From a checkpoint of a small transformer trained on Wikipedia.
Size: 11 layers, width 512, 8 heads of 64 (1 for keys and values), MLP 1344 SwiGLU, vocabulary 50257, 80.7M parameters.
Architecture: RMSNorm before each block, rotary positions, no biases in attention or MLP, untied embeddings.
Training: a variant of Adam for these matrices, 621M tokens, 10007 steps.
MLP neurons of a small language model. Each row is named by its layer, matrix (down: output weights) and neuron, and shows model dimensions 64-191. Each number is 500 + 40 x the weight over its row's rms, rounded and kept within 0 to 999. Numbers have three digits each. A neuron's up and down rows have the sign that makes its largest values positive.
Before each neuron's rows, "raises" lists the tokens whose logits its output raises most directly, leaving later layers aside.

raises: "i", "st", "ster", "ie", "in"
L3.down514:523563481512560457568488570480515497497508515590494461439497516469584522482472518470474499420487524550490513464488484509530481518517527518506533505465503452519528537512440541515523487494520521475499483487481497488536502531504530440490519480487542539510507470429465469501503556472492492506555500540559478505457480477536410527440458502545520526577554521470502440451543525572502443501396

raises: " are", " were", " have", " remain", " include"
L8.down433:495524500442451540525557514462511485520528388462467506582476513494483587488541546490526554447485452411515482499487521488479507479421445476462467569457461523513487441449462529499520471493502486489540431513587409511555505456537474486564459477478466491555464497511448454459486495491535541476502488565523480530476550531458514526459478449533484474497504523473491533477543455497461451495439

raises: "From", "Following", " From", "After", "She"
L7.down1279:474495446487514492512522505482538550557463489487598529461519510423540540490522476491553476482488474477506567494434465485464482535433514517540441469562418501536510510516480474462545601470467474527502526458435499518544506529478498472526475490530534424495495516521466515482498467416544532492543510445518450503434504514526508506480500515481475399497438467546515424630550566464518452490565

raises: " American", "-American", " Atlantic", " Americans", " America"
L3.down450:546487518491490460520459427475514488548449501457466489472478486470513505477508497434418511495568493519496524525510483516538435533441463472481573523493537530576482548485502398451420437483531416467530467564559475427513472573472551448492518463484500434474460512424483529573494453466452506453503428468474515413435463528529552455434469474457514536470510513573495474482494493565525548485512

raises: "hip", " were", "'", " are", "hed"
L2.down1170:463438463463513534558476507475472471531504468461440542539488522491486542505479476449554508488478489543505505500486558539472584531474469530548509501528577491416485496507456477449482456430489469520532527520494483489492476501570427498453555504554437497505519557512480469471548489503472517505513461390495529474509556498545475535488494450577458477522519509549471474445483509498544449552519

raises: " |\n", " |\n\n", "|---|---|---|---|---|---|---|---|\n", "|---|---|---|---|---|---|---|\n", ".)\n"
L8.down84:475497569424455454468548610503484524449519484559507470533492524512495513552491497568454489518558506493531543516493469514511483463551476479463522429460504471484511523529420535458497498482541381517547469446483479503473504500503480546529582428504475500536465504551468512435518542514484475464484522476494541424510498487540465501524476476530525583474405510522493506484461493437491445514506

raises: "u", "uz", "ub", "ut", "uk"
L7.down1016:472510520540472467457436610513474475499529420477467474570501530542492462462533515437552494447539472539533519525484522492504566436464428566472571499524436462496531488472538497479513532499523512413492461471500536551522572496547452503474538492532548570526458486530489518490452476500470540558511467567519528516495437461461506561472514496505533516518488514481498554494465495534426540465442

raises: "\n", " it", " them", " |\n", " these"
L8.down811:511451472466467568510491493514533467513511491449523483472557499499516529588493390427477501495535530524580511445513474503538443417503489529530410474468449526512529460494449563524556511496519588500514475467503466511465545502557438526493482517582559418437539497496503512483520529489534477488457486473547522496429490498517470497538515514499484468546510497509608494530443527442559511459517

raises: " of", " that", " these", " it", " remaining"
L8.down1049:559554538511491529507474491497520506449511473526537513474486466513468476487578460512441462550523477486534502463483534547548459440501489560517434502454496541466471497466397489513461443475506498498465510528411522529460410505452476505516540505517502483486416521523502427517504506460478504544469467466534476495508514570499423534494543585556498469478482435518514475473476492564466541525412

raises: " the", " average", " top", " their", " either"
L7.down855:464569541496462526527484516503422515485471519536504457478510530545526456533435568460533559508489548496534455566403511504507523519512470546538495451515500527543532427555526530499480420526419544514423460511445508494564440480535419511481488457516526490428532501530560477551481484491467483429506528517504454536422536602483520435480492493504447505533479512502497469481486450504512515508497

raises: " density", " diameter", " range", " capacity", " course"
L8.down754:528585490495454487516511477487510463503536503519482510524468461505554546505509534518523484455530545489522454444551508588484452493530515522508521498432564542509554529488476506487504499490475462447480508415579455567508526529429534535430498463543462482455492486576500500542483467504532563510341504557487516501522412492492515520501537508508555436495515503497442550466522473539538502502474

raises: "om", "all", "olved", "oms", "ess"
L2.down1126:514514479502486512588443533413521508540528488451455481521460457438528459513561542491498470456533493491514441438505442508463492477508487530485431495537464419491552467463513502527478570440518511553523507486520460459529536528534485359496530589501458527538494476499511497510514472529537501530527505424490526527435442434489517467495493489511491509524500495554562492449441513524455459500541

raises: "7", "6", "9", "8", "5"
L8.down742:501495572542495516454480481494445497488503485512442496440452500482534502457534488518498491492532490528513540514529514499493466513477496523464482509533492508436518483534489491469469500468494573445525554486524495545501501510490506473488466536516480563523561445512466491551497502511404460505502452485541529528502510442496465502524505481444562550525511524544498495489507471477526496533543

raises: " scoring", " playoff", " players", " league", " tournament"
L3.down507:518473519434495474549469493476491528490458489538488475549518465446544499482424518413505534473493527482491487502569480506582532472489457502469493510466531476453501513445484521441463547497347491546546499478476475541429446506469538504439488547519452558492569553507453505521575470521429493507475469517525564513488482466537459535427538516544535519514530530482510484425482443477509540523470

raises: "ating", "ated", "ishing", "ater", "ading"
L8.down82:412588500501501511424456534485543513451478481423483549480465462509473495481550489394546484448460481518531543542406477531523468479521518506490522484525489505524546486428476472560520622473532434515465577555529509459503561513459534511463500526485547542475495499516465534503492529562467521506470560512556536560520447427537564523520557564474550552512519502461532580464512512509442509451538

raises: "ays", "ame", "ames", "ago", "ust"
L2.down637:543499490494526506465481547486547479559424437537509510391580576531528512491510445476548568483534451557555564535444481545503478492447421558515602492482589494524454499540472482477581533439540552560601503505465547536477498516517513487544484516479464528542553558519514402516581453537429470473528564441554535564506444441499444460436490507536510491502457467502484447530443548500454535486459